python train.py --rope_fraction=1.0 --init_std_down=0.0 --beta1=0.9 --beta2=0.95 --decay_shape="square"
MLP neurons of a small language model. Each row is named by its layer, matrix (gate and up: input weights; down: output weights) and neuron, and shows model dimensions 341-511. Each number is 500 + 25 x the weight over its row's rms, rounded and kept within 0 to 999. Numbers have three digits each. A neuron's up and down rows have the sign that makes its largest values positive.
A block is one neuron, or neurons of one layer that tend to fire together. After each block is what it responds to, as a language model described it from the Wikipedia text at the highest values.

L3.gate174:465473538467515530495461465479489462485483488485511495527467456472483513525517501500482445485512484524499513502507490485499464477496493491476540497508500489545541528448507495519498523500466524494474483489495518500497513490446479511562483461498487540494510530471488478523491505498501519482502464451506474533496493453558469495487519484501490534525498502490442509523512466518468503497487505551484497501520527531499511501516513522554500483490473521495510481486538517499490519511448448565515497461521502531483510462484
L3.up174:495443490537493457506491471524543448491474510497540509541503473491519519531463505489472467499516510471457505520516496543491504508467546488477504497470507513527525507494524571500495501490525500484508482497511471505524476505472492515550479466502516483514495529536495523510482462505510560511486495502472482530502460485500468532500547506550519487476510504511548472502467482525511501539513493565444511470491533507517502471518501502517517494476516466506528482490491502510549479488536511462503489459485537501540477545517
L3.down174:475514477514535454507458491532526474503503514467484460483507487501510478509527438503484496512537474492497536484537491553461539485494507484479511483504509506503471522540462460489500531499489509537522522506471520449512538511487476507509530519486450474453506524477474464532518504541460528517473478504461481523497475525562488513479519516528527489494504507501505481496501499491462523505504497492492511472500445485553494500529544478529510544467513488520441528503484477529533527505512471524520467489458480499487493511467
L3.gate591:516484505490533478511497535498514445472483498505529495498491520487477513497503520502454501513484497532511472517491522472473487501477510470495477546500454556503477546477496498528525492543521526496507479524488480520505538522503509491532518483481482511476493512506506521497499536505507555463495497514475504476475491506559494504485505497474528530493494559548465537505500484556488488486490539527459517536443468518516495485501457512498529494490541484516504503497531524487466465496505536504472474489552461486513442483511
L3.up591:477487495482498510503518536528494486488499485487517503453515443441529498526487491504455489499501523513501515526520503487491526525509525477501516495512479488496508509520546496493516520498504480540529496523504495505509521501531552465487525483480497488495480506541561498467495495520491521527462532430470489477535528504496499461447496500443496534527468494523533519509507486466474468518547508494475532457531453494483494490484486512486511514507502449502472523544516520505516501523472507519462472493516486489529508530517
L3.down591:488532504479505511534515481451511454473480529489501502537519516541524445484488494504526498472512524499520523519502481491417491527513489519522541494502497512530477541518472453501500516516518471507491504517522493457516532520482474516533558505498508492460522505484500461485456504487450514504472505553513453451542505560484498501556526496469486527470528486556464477488503497493532462501529494498510501493491458484524535497453499483520487490471520476537505529512536515479516509504483471499502499528491455502546486503491
L3.gate719:488462467494510512504483518490491525491462570459463527507509487516471493521478527502500498474466467498468457513466522524511514484515502482480501506557480467448481477507473528449499503474512508507500503507479462498528463473483481492487529459502484438495494513484503489501563497506483535490479470513483495518511489500538502525491539535517452512498469456534532514476457520515467486487499494499500511490472502468490496506464520500496514472492492479477519532486518496504518481547479532532520490511478487516474497549478
L3.up719:538488465495453524495514485454513534498503453508498522487490496496503506487507518496536526488533480515483496457542491490514475542539514520494510515527474477473527511485496500507494498480484525475520476516463476457502510489494454495504491505498512520517506525505479522492488590488481457522492500468485538497515538476507515509491449488455516544528500525469514477527415512511457551510485534531526497551516452485513531512482505507524479529528467496490532489521472502513483512520534491508502467476521544439500512545501
L3.down719:479525500497525477517468516535493449487521471542491559485518484531509499521505500476497496550461472496464496509504494582505514517474510537522498495513494493484518511485505460459520492452490497493505484482508443474502475488476462439513523482480470509486483515513477476521496502493487473528467489540487489513514514545508511501544481490446481469487536481538475540537464495500509510517479485507502493482483453475525487502466515525531513525461482510471477484504503509483500498536447498522488466513489491497562467522501
L3.gate1038:482488450490517513516477467453492511458492472467537495476483473521473500487491539503461510512506527504493493513477450478524485462482484529512528505497486549467481576515528484538495509467485525480444526473503501449489500501473524496527485467472493462476468463482514524525540492481525505507460495480475447514431482494534474536483497535472521521510528531477519528512484489499568514493490473498516491502476463456520486478439471488496522518532511526521535492472435532526537519513501486494511471463492439520533496532509
L3.up1038:492526498508501484513456519470462483466504523510487483486475553487481491496490483522498477503514525485494507537496479492476506541524458494497502502516491549483546530503513516496498508491503447491508482534505477437513517540486477497541542484476499517467465548489504543519466522495457510517489482460487482501500537498457533485526492520453433535539470497481529511502507502485512474488499506481482436519521551477505502480508504513462442492447487503511502479498463537501479512462505508501473469507514453515510495487502
L3.down1038:495532513502483472473477515498486464504498554563500518500519501487483492540532463518500453524541516470500516503496466495554524516473491440475555495526532499470498476524499488507515488489531497530496479524531507404486525482504484496549553517505495516537482540512536509476480504500460471460458457489495485517470528549511527477490470509472510465497480454462547502513457499515526481463518510485489513506512506473522523499459516470469507515442520484522497472506450469501483491450486514467525478532484488500527491491493
Responds to: Preposition "on" after nouns. Prepositions after a noun or verb, mostly "on" and sometimes "with", "for", "about", as in Panel on, oil on oak, fight on and off.

L2.gate244:507506514533532521504508518521537448457497481472466469570507522532427511461486507491458514540560508526490531493463501508502496503473503457555524540437541494468480495446496481500547493476485483498491515502475516494498489479493467509485490478513432498491467473479490479507491517527509480519522534522495457497498563500505465491479506519496538504443531518555490502469489491438495483479503529468516519522463482510498505506563503492497493479498476500473502518515488497523512499492525522495509456531542526470529506527494
L2.up244:521506485480457523525520479491484460492527480554505466513518468479505512475505495491485438504515472508502445552487540518469516444483471475466512500504460474506471501466496513496480494505510449504455481510510496493486527466508458474495526498461483503499471545477488504556447498454538475531518501503502505487480558489465500518498507481472484528498497480479486516508463495528467534521510518518478520493492452483493460486521504499495532495482498492516509452518507502527515520480553493518460491495495552464461507466517
L2.down244:489452501466495476485493519526542512541510480483493541517542522473517455511512499489479480439541479507522528473492463529493512496502514518466477466539476477493471454481525484488475508504542503509482453498542485495538445502469516482476494502497524537491505503486479508474474517508482535497493478481512453505482507507495476453497508488461509463515507526497527489496508471504577473501504542500478476485534489482537473490488505498428503561501508445512528518490489511471499488519512501536465558496520500483494548478487
L2.gate334:456521498536479503516513493507555526507495522467493462496529484494508513498505478490496524476494510558500518496498478479494519523517480473485479516433516510510465526549472537495478493516516523519454506481536483489517530509483498501530459485505453510505473515496522495494504527486487444522510495487475499491471547501509458476451489480494484478512562506529459516466473515497536506505538500496481573495469498485514526472494494483490460460494516478488486501511483463506490536508516459499474536569482506514512478504486
L2.up334:443499514533487555499500476521468550514532498508527515459444475511517522504490448526517456505505512497546476476498535499475490502487494494470500492474483483487534503556535480518479511491528461515495498512487501465504483482487498502535509484554498473518512501473490505504497479509543450509523466507500522472515502522467544469514507471512509515499477467502478516548501473495482526483498506495481519497469504465555482493499503509503545538477486480525484493531539504469485496563523480527453445502468491517482487517471
L2.down334:504483495517478502505497485497502509533472502513472523489467517471464565482500474453571520521504506521523529520511508477453490539518526505499540468482507520446525507501516505442504497489479529514454530530495550466513507468520487496463477501511482478476496482466501506491544499481507449478507459473486497509488534493465475494505524495463465478509469531521517538501479475544526507491490506483480555526513523475499502474496482518474486497473495493520467534482509563510484541469497465466465478518467489440521501491439
L2.gate848:489510556501479478532443512500523507524537459514485491476543538486495496474501506511491542492527473498495476536459510497487466492503513456537514492494540471450497493498499492495488503460535493529476485485541462473506476531479489481511475479474506472518497487531516484561531465483485492540474507520515492501537474485504478492454529494471493546471495507577484523510545498449500452525564500517472473502466477503473504445505500486512452469525550482521475538503466498527480488518555493539468494560469523493513508487501
L2.up848:506481497537533553478505534490505489518523456468504493519503501486501479489488531512526525518533511529544483562440494494483493554527499454488530478516519527509510525484533495487518546481516498524494472494537474499515516513483481526529506520521485514466456508514518514491522534479467531514501498536514518490505500524522498495513548501484476488504496502499479510501484501543506467485542510485509488482500496499547465506518507494454567465456494488506461482473473502533484548566514499440465486531503498443493465476487
L2.down848:533484455548540496503488490501464479492492497510494516501501528493498490540484531493524485471483505510506488494454545521534521528525507543494510477485526471473487492456492508499510474453547501504496518468484466532523491501491487497522505476478528511488487530484501529504524487461471555489501503543508492532466475504486489492502464513505491510505522509470471509501483496502479492561503508494500495466447518539522481529495525490497511501521480480519507508484536494459497524505552570497483489478558518461498488462508
L2.gate926:458457493494502526462497473526501501505538479501504503524482527517538495496501483476488511477490480501529477557475487482474460553488502507504539519503493494461520477449502463503506488500483493513472477516573459489529508493511489483503526505484495525443535446499497475504466504512503469548494487491524492506491485511479496517520527480463489526500520532496473513519483531489533512539540497482454526492465521501466477482485488503511529498489515474482532521490472505535542499523505523508505499484440501490528500453481
L2.up926:477519536481533536488472513472515487547537477517474510489513511455514530494478507486498534461511450532504507527452467494494470509517499494492545473445478522476524501516513586523513485495519509540526510494524543513493473478523473467505523513552499507508521497516516480504569518470479537520545495519544491458480530533508468505546531536489487499449475508493470484555514486483538499470536488520473550492476484467494456511532494518498490505504499489493578492475482482507515522500474503528519505511517532503511469482498
L2.down926:495520535491514524536494526517498515529531484544480526539537500493495451492473505464486471492532508488509484529525522501427506533497492509502543475481464517480516496484501491512504514476517489519510500492507513492520446439552489499482513513455508497509491523506500517497483538502536565520501530493510498505465474530530473479462483465517487550525487515509491549516518517535490482487470524532487461460453544497486460534482489504468504484511436482483533505499473492506500513513490538508502503540492504482483483472416
Responds to: Research and topic words. Words naming scholarly research or its subject link, mostly in biographies: research, studied, lectures on, research on, history, scientific, often with about/on introducing the topic.

L3.gate347:465497551498468482504507461493518485522474471466484465513535517475527528481535479514507513514550501447492473540506519488475481475495511522468486454519497498529526496499531493507499525540497531508508535482442498516531480480490471529489496518506479500451524508478520489497549533490523525502502490437473503498527503482504473513506490528471534489519488484514546506502515516466493471482527479518485470515480478490478512517493496493453526515491464464519510547447500514516452472529497547472481519503515483465508475486534
L3.up347:514468536502471459520500490510482498470483504545491459512509491551532500501501497514496486527528516505523486507492479479494516481497509523480471463507508526527506508482497528479477534528485563498483489481490547523513494495464510499455482490477497489467513539447512483530494534484487525515477525458462441509475477474494478519459500509474473503531547551475539508508498511488522492450534494480507483463518514453482522513453521502543495501520450490487513574481495535489494474470512449492505564514494520496443456482516
L3.down347:497456538504501505547522513509471484500500522474505465517515506487521485515483418492500525533508481489484495530539469495505475493503496542479492532485490496505498506476481483458468545536486471511474462502511469515498500476478522521520511527513518510469542504488551501456510539497528492508516500456522490447495504501508535519507455497486526552501483531479494510500492514487470497505504455501489479542485465504461537538515520498533539513525520494541499518479499498483504461511491463503512469482496496440508509511479
L3.gate558:506460471531451447489503472478506540540493487484473528500505535492502529499480542475458492576500536470522496540507497501500513501471513471486497528482474514470457468514524467487501490514529546462493504489515501537505518517513453500515477436501474519500459507492490517506469500503505513482515482489519513532515503544487509536453471413505485455499491536466492478475515524538497496548536525510485515487500506463522523534491518502486496497503464482486488510468468478473514517495482465538503506510464558457496471453504
L3.up558:459490508468507472494507522532518525549527508465507491458551492514480469497508483488518454513473550466450499503503484481509511476533518463545477525477483477479510459455514475497527477474527476494511505452489506490490492505483509506502495514466468499495471466466530479506521506484535475463491502545486462511483517452526516498451426494516458486475492482526531482549488482513481495518508488503508520476516503508485506506488459519465519529503476505512496507506500470505473467493448512517461497491522528540536502478538
L3.down558:508476483500520487514558534528523546500517515481479508553498518501556438495499521457539486447460479490515504506509513479519461439489492528520556545466458504521474495524515475470491477513536480507512509430501530505489549475488490559466476471508493533495513473508519528490499497492475481472499493507463540484474490511502459470533502495517531479451470499508469488490529515510471507499551494501518481516536517531484500462538492495517519476465514503512479462496485532547519515486508458495440496493474538509461511507471
L3.gate574:493507489469496487475522467527524458507505500493517481485553447504481479522521480468535490489481517507525508528525485508468502471495503474514481483517514495486521497506503505498498495494487475503506482546543482517484510491521531495495543500501486474493503511453507516523529521482536497449508487518517500499527479510467525484481490489528489506491514535487482504528515504506525533519562524493530546497503516522521508510505474504526505484468462546507543458509462551531489430497554500504544516484520494503491538465433
L3.up574:545506513480434440480509486513482510559527526487480484472525492513479486480479493497539501530499559510518516524491513497515516480489505535510449482488466537492490498500494513492516515522514446535549507484455514508545457493538511512492475514507500473498499500501541486502502478479524517488484516487482523490543520526538524481498489557483453517503494508511505458525480499471516453506487497526480554482519491488481520480476499479464493494499454531520513530490500472508473455436491520503466484464476527520468456493517
L3.down574:492457520512500509510492472489488552475494492500530535497469472501496387508511497488479485501484474529487486496519469537446463463503537488512522513484519531551451516507480496526505501486531530479494521501475501539495530503526486464504457461485429503494464482556494487489480477502527530468503537482534466499509516498507476508476508430486488476548522516483487504523466527495509528451490499503488485526472466510480518541444521514520496536547471486537468505510518541505521531525469477444510482533467505495497531519505
L3.gate632:456476511482477557498531505539466532510551461490515470485515489527519483463481458517525533475499512513494489522511488525483512476464507541482464487466498475478541507509505496507518453506467474472527501513465511458503474511523471537540519520455482547506519518535505491494511520485523492487510503495457469499490519478507469495488468507512485554490492483531482514489497546520471431477484525487510468521486502546513514486516482498505524513479449463510477531522499513533495534540494535487513542471498513495502521477472
L3.up632:483520512500504484500517498500516510476492507527500457496455471508508533512512524513501563490510525543518520480454454482502509498519485572502449501441484503538500476526484537535456468491488488467537543494495494517444501510512507508533486515514527548489473524545492473491508487500497522481472542487522452500513503487492470490512506474514547474517506498519481533458531474501529521526515522496497514514519488531500503454476502481506461466501472492534483559471488480505483472509465505437511484506472530514505478479535
L3.down632:489517529478547521472499512516483553488517520510531521490502439533499370542502477522433541483491529506497494523499498541409510517523516523511513502502492499506470500496447519515479500483514518509481515469515501483426495518519546509505542506475464492488501480480507473511548492466539526500473501496527472490547507437486497503472463504466535525531496514462540485500518481470510502507451509491500534489495527531513530468523524475499519515525499501549522518521503504503549471496528515530498524506497492524542480505495
Responds to: Letter y in names. Subword pieces inside proper nouns, mostly a final or inner "y" in names and places (Ivy, Rudy, Kenyatta, Emery, Burgundy), plus other name fragments.

L2.gate396:509455519505505495455502468518472465493468504544469499457512534525487501541514514511486471485502508509498517512481536497503494485458466490547487425469495479517543483477509519478519493524553470494486515539550534502520500498489525522469510493528529484506486493501530505465485530529496496545482519472515526512508478518544543512511479536457479511511495536524522489500512531471506468493503501481512471514503461525467489483466490489487500490524522492537496529501519521545509503528512459531525491496473475480483502471529
L2.up396:505499491446507478526508507480476524500484506477468521509544484526507494525483478499482511493508516485488494494505501484480496473527542489507506475503488500455501514496544538468537492567502494471516497505469478531502498510471523467535472494502531499531525576502513485460558501498506524571470472515470497511507555514486496468506520512497502544499460497475490489511517542513530487491521506476455464462502498508515482502492491474536499513484508477504501468466472511492491514530505501486515495500508520481509476481502
L2.down396:498520499528490477523503476531516506474484490529460489536534479489500463495519526478503499463524545517522526484476499486434523499502464563458536528499528471490475497473493449472473507467514526505504512510466500481491500528520529502462532508489478554496468511534488536538512512469501497515509507502492489504533485480527509510488498522516479478489512513545527519487493497481504540490475491491470493470502516513470499529495481506511533467496460481501464502496532490496467486475516482517466533479472466510476513459494
L2.gate947:523481517489522542509485480508514533480510503473486476489502505510506456493493453502547483509480484479482462492511508507489521472456487490510491475467482536437507513540516560483518497506498457479540512532500440472519488488496517532481543510541522493514474484462476475455488485509513496465525504483471490507550487493490507524518507561510481506507538503489522473487526495518455479516476484489509495536491507521506475512534451485498538503503479516529493478477504526497493513474503509489481553480513462460497482504496
L2.up947:506512548498488518479486518490483485504500535547471477489491492507500489504504485497474495518519511488479546460511459493516499518515483493493494499508479518481531489557491501557508478479535543535489544490550507514471524500520498480495522441510485537556509484529470472492508503512541516484494493487487500499484474502506525486449510493490482513508506513491466527470473532522487541517507485475554479532500523468471500475523482466530488502519460449497491541469512451464491491504465524515513500502498515510510494475551
L2.down947:552485542473499482492501472504494521495528486500485502512465509503515507502471489487536540497553487542521465498529444517432505484529489518477521515476532514534497482520495487515474542513473500495522516507457497516468495490539497512473517531522520479473506472470503480599522512509513493470528489446530494452498495509503533498486487530508543512454486501530510479462555461485499490496438518492509499576500533527485479481550522485487536516497523516490462505446508522514506523495493535487501510489497492480509494583469
L2.gate957:557486517491541508471490493504555498462513521495499527465503488529479511493483533503509499491473497429476481515484456500519503473502516517511499497492471476501497545499514485510537523461520506485540502509524468475509482508526485469491521534479470478491482510491539505501494469466486507555481541529493539517499462475515507505486513471447479480523496489479553487496534459505480466515492484523530487554492497478468482511498507508512528475460500476479535503520465536516507501494448517539513495528527495478530507482494
L2.up957:492511468507504504471488501503491490475505508485530529522524525490482496461506529493472481485492493514535518523519498478501461496525540517477496486549446465499530495498454456501522472532505489534487491536488499498464501513521497561456470481489493509508551489520491525509487528515474498493503560532476527434523507459492502515511541513497524551469508519494502505498475485470521507525482567494509502454522495572480487466505489478503502525504483546509494501516506532517492493530525513452494451468515496495484527507554
L2.down957:485520476518475498492520450491487497518492518503523457546487479485535436511522488535522470502533512469535497516538538494478461522494544479496512500490498518499485479498461510511468497488501530500483543506503568493507514507498499487510480511508535491500507474480462494447563465508486447491475477470477483493480548513539477499540484534520486494514531497490487519496459493483507514501517469535477536506524552477506563497524506511486470465566504471549437502470516510518532474501501417470483479514484508533497519495508
L2.gate1308:497495504522491474486478512569518513478486525453543491462480473522510489507510479512487490478482520506482540488494518496499509466548494497509513484509497511486505497475509503538484465566531511512564498476475499486506504514517489499501481477490505493519503484498502498495538507516467530471495472492488511485525512523491491474492479501503445478495466506442550484509495488461495489533514490477550505481546491541512532513471468480483506515548435522520448472499518463493504510520505548527457515439517489496503545454528
L2.up1308:511483498487512519527460505485517550552508513471513497512475487504479489532487483497497504526461471515498457488459467487509465485502512529474486529490505486496491533484501486509514498511500532481542509499470522488517526510487505476501502473497546464490516482502503442469461533440487501449502494499512486518520513487480460522477472482489465522516492537514540504526461464505485479469516538517515493425484482520493541494492469489484510531510502507499511506490535507497485522475464523518523513520503520497501521524479
L2.down1308:482524466481493498505487511514479512492528511484526521548505489541517466482500423447511487541484531450440492518495474491519500492485510553508518513509532503510457479500496453482463494495513498498556482489502527449504584509451482469506529450520503497493483488526506477510517516509536520513481485546494496449507474439499458531526514498534528462508478505506536481444475509508539472489500475500515503488451537484542528513514530490479545482472497498488494508537539515505511496519498473524494507519463519506454544524519
Responds to: Word-final suffix pieces. Short word-ending pieces completing a split word, mostly final -y in names and adjectives (Noddy, Sumy, Rainy), also plural possessive apostrophes (critics', Nations').

L7.gate1249:522511501476495525463510465499548501511498473516487479515519523518475492495479503496492518470510484484493497502488496512501492473477506501481490492501513497485481501465476461530512508510489490538466523522511496484520518506504529494487493498449474456496479558520494524528464480509520482475507524498508494480478521505501484476534560484432513538489523496470539495476490498511502497496518529494485514532431512531510479493507504470441511474501514500522467504532516493526476506502527525536508500484506493515485488472513
L7.up1249:527512526492486517514488516527500506499518437476578493536472439482503503481509489514508503446477516517509547492537483498514458485524528473503521470479496436515497517508513486482496505462528498498507549478516491510477502514466450532475533469495508504522501505495511479484475480538514501517497487512518494475523563541498465477483486523473506494511455470497482491450474481468556503532507492526507504479501470505496517500508499506503502480532523500440548495490463470497529530546515497506468537526466493496488514472511
L7.down1249:465484513511503505511498513483551538476526501543492510505531494511551480514489474507502516471509464510473491480524493535544457488522511461464498517492505513481484491540484482511513519549488500483523543528486413483555503500489525519479499471513494507517487475489497527499484472476462487501556508482451504476488532528540468526533507517471516507452524522491516532464501504538498547487488500535497535466501509502513527505500500478507515506489508506484500485519463465530516470494507494542510486512504536480477470516487
Responds to: Title-internal function words. Function words, articles and word pieces just inside titles in bibliographies and track lists, such as "- The", "Histoire de la", "Larry Bird: The".